From a checkpoint of a small transformer trained on Wikipedia.
Size: 9 layers, width 256, 2 heads of 128, MLP 1024 tanh GELU, vocabulary 2119.
Architecture: RMSNorm before each block, learned positions, biases, tied embeddings.
MLP neurons of a small language model. Each row is named by its layer, matrix (up: input weights; down: output weights) and neuron, and shows model dimensions 64-191. Each number is 500 + 40 x the weight over its row's rms, rounded and kept within 0 to 999. Numbers have three digits each.
After each neuron's rows, "fires after" lists the tokens most often just before its 100 highest values on Wikipedia text that the model never trained on.

L4.up979:523552493495483488499557520461496590489468560549509470516543473528530506409529438585510490393464543492504523512547466573488474586540511526508475499482485515525471504424497502508498478481542481506532517448509534531503516503546549500467492530525525547540479581484542478474542446538518497474546498506490527502425503603505573530517394401525542523485502569488428524445491414458538497519513
L4.down979:456461579516416471419466560543465530506572458480517473496525546504473479485413460483594431457537472551499485433519520550460473479515484488423469546440551447528460548512489486458471468509538515498528544508431456548483552488520534577523510539479510469475521535529507451454501558489478398504469490529417504525516435553553454462498534461550555472519558533520501563503490482594506496493558
fires after: " sim", "iv", " l", " sm", " cons", " s"

L4.up699:588521520518465519481489482534441499521565475472454526508498513548488465545466551436495541449484513446517438491549479578555524501571481465566488554495488495454496481549575475514565552530442523531482507451506441523518483525511445540508505459454474517545503492469552528547446461542519546521553562509485559468502463440528480431470467498472529524557556529546435587498488489462546472475466
L4.down699:491460469493508439481566489521350545449499474522511448516483475475544595521521539377465406516471535499523574516517521499487499564553433474530506448510482430476509525496517541514555449526466512514471545479471485523447493519478432427581496503504486479536512498482450520535450589497563468516536495504436524446462514501499544515523465517453556462472538501521507539563552546529508475481478
fires after: " P", " p", " M", " m", "P"

L4.up821:484457501443463551572494553494469458523524461518501514455488559494481425523524606507455442567428564469489502460416425435559487547553490450479451460471549494495483495536462515549551533506503517543434546536526561478534527545545554426454460530495435529495533476522539490530540454484564592467545528508532447430474489468504490476566483537533492527579458494483438472498504475530474521480412
L4.down821:564533497489498542468451556558491456477493498495397502545430430536504487422488504546478516487554353490523488502452454508487530504516530547477513422508552458522514454513476478561479519502451452514496457461481426477503446486480528519525535496511539488472513533504484473448493482415491457579514511431605554512444418488460496465537497532458442521425561490493515474491485536510536500559485
fires after: " O", " w", " f", " fl", " pro"

L4.up558:555450472522436473496532529465533439486513497522527490510574507509498507505453508500466431509475506496502510548502513534518453504553461476395494549534471539516494461476447413458386513537487563493447455468519530565539496447498482435534536545452544532509473548510518495477453491531399456485457461484527508458550475556533505531516537446530545552482473543519510445474578525533571526535456
L4.down558:442526476452580485510490454477484479467495555510485533476453522491422426535573553493526536530565474554525548495500515464475518451459529458582514466458468508525588490541515519502513483503510479506505424410442571499511535543478499508525418500520510469472519492437470462504435508469414541483470516475540465517487543500476549541534485546494429506428515476568560532507423535533527469510441
fires after: "'", " for", " of", " with"

L4.up1002:567508493514512488449416548467503529505457511437552576458499434508489462470528453519510462417483591540480532444552485562527480446510433478546549490496537502532461485465421444495422590423489468518475469552448511508541499531518572497504526505462487518439501438454465568500522445555519434418496488489521491467504445513538458447485497426555538500537493540524456500494516501469513531495485
L4.down1002:478510477441472531493402600530513428557444485524419548509549446461421466526537510460460540418530543506497507465497466501470519516572491457492448441501488507463538525484486452524479496483534547511489511474463456585484532536508464480564518501464512478481454459485482490513536414540459541542569503417504497561565509485523434453486430514617511483491538440541486471482473487420490466465458
fires after: "A", " A", "1", "I"

L4.up124:560416444518515439507473479495532534537522473511450562425524495489516527502481454489500465555544480455461503496476536456464507498456493456512479457497544492512517447490414436470605482580438511457551556482487446506528469411428531560482504514478499416481530468491542522424507440519417524446545557535512528531523488492569525511460498495467513449576506511478476496530490496555431525482504
L4.down124:473429434475505471456528554507500559554534527572536408470563530512554531467536460522530460560536488510483550485493485451555527537573517541409485509562486517501536524494513498406560482554567583524504570525546450468533510499473499480507551499514440476517542515519524529520503551528446488430420481523507520544530494563460447563487467538513509618569504440465431445492496510463467487483470
fires after: " St", " J", " S", " Dr", "r", " F"

L4.up220:561490421430505524488556472535548460438504479470519458483482500488516514528482423473585549538503470475452531499522574485427482496558507414599567489519432476466409425466430456538505428524520528569475530559506488519500465565475506495556510492413455446501390540441549569532490481523519414412502509519564510478433515460496428543519440459475529538498432524572504536480526458519453522492549
L4.down220:524561530517482491582487482532522459487595535495493462452532484552565432513496534525554562478480506483540553444461567498462513507479506520416530515547500510499474500395400514495531461565491538520491496447594445490399453486495579519531480478523523487459510500492533512489480532478504475559510451530517539453471559475474535505517492499489525516452481482535479518547550469469537561514520
fires after: " g", " p", "0", " P", " G"

L4.up305:509455479530512530531524509575582563542501538523528555517615556459495451433499485511442540517518509571526442529556448515496439441474510479561510496534526432437603526511502459536486459523485529488493463468431552498561537462592482470494439527498523579505521480497545567439484540485488516507475489505574433522508544496482469498554475523474499518551474530519517531494500501507503531428550
L4.down305:493444460528452478484471518531489464498561514477500555495482500517501545521467496447496501493453427498556528448524538511542537459517537514412480517470411556466498443515512448516456464452503432478504490507593388482423537525475515521506530530550530472462554460496496421504493488542493528477532444510491479530431495545495525498413431482521496525502504488445490450472508486559519518494488
fires after: "6", "4", "5", "7", "3", "9"

L4.up275:608441531458543497486453552526456496466487510472522520501536429516540548514500503399482526498482492470448510447498408539408510580515481494449458453487422459496489573462511553441519444501476509564543450519587482437483485528465413543538562506488501465511482511448460520530534543531555505423505475427559470541479422546475487505453531494489496451492456486525490493455497490568564499547497
L4.down275:474538470524508498466500511518560561575492531486508439531547556467498488507569531512503556474516522485479444501485547465558560505490430477487460514506564547540599450505496445558535518473510457452439479539501500538499502504489571475414452492437564498504498460555537498494487507543457574480505546548477544414539557506508574486516453522507454529510522462496559465486572486491504475512461
fires after: " J", " dr", " P", "itle", " Team", " Dr"

L4.up495:549508534484545529476577487502472539522540486469555504504475565497508525487520498518480483499453536562506441543433492506507417438555513469536466445447492505477534445444503439464457536473484531526558469485521513518508421502517539532527464520521438520435531547516528614461518513464554522428537577514474477496521530452481553481467502535480536436533527547484502463500483421511491447496505
L4.down495:519478497514489427448493547509496584519502478508510486496443506611454489471608459553561510442514497526519487537494517593541463533477533469524486517497502510600535416528452459611456435459500524513520508486514460521510444493420529469537453473492436583439528478507511549428514558470504513465483528503486506420520456449453567488556444552551541468506468542495570489443546459434567521427440
fires after: "7", "6", "4", "8", "1"

L4.up851:595475561533467528511461486503499464514460534588566479504506531511564560527543483481531468529531506496482508532537504509508521538430532437576550491485523522469483501472550450504473426597518470502568476516540494531495551485594491518545418442459526503462445457472539507464388451475516490501419484457459531472468584469463482422474532460446528580424509505493477475521510376482513473473504
L4.down851:503545479440468421489488513523536516532502521422491470472470536527550517549459474494493516424530518485523549488493511479495515505484489480490564552504495487461449434584508460495510503475513479543455476420557447484465423457489500478482507477485544439548482488497438515464503493476456460449601480548496550555603551512525571559464586514525557444407477509425504506477547564538532492475446
fires after: " m", " M", "ount", " Team", "ey", " Br"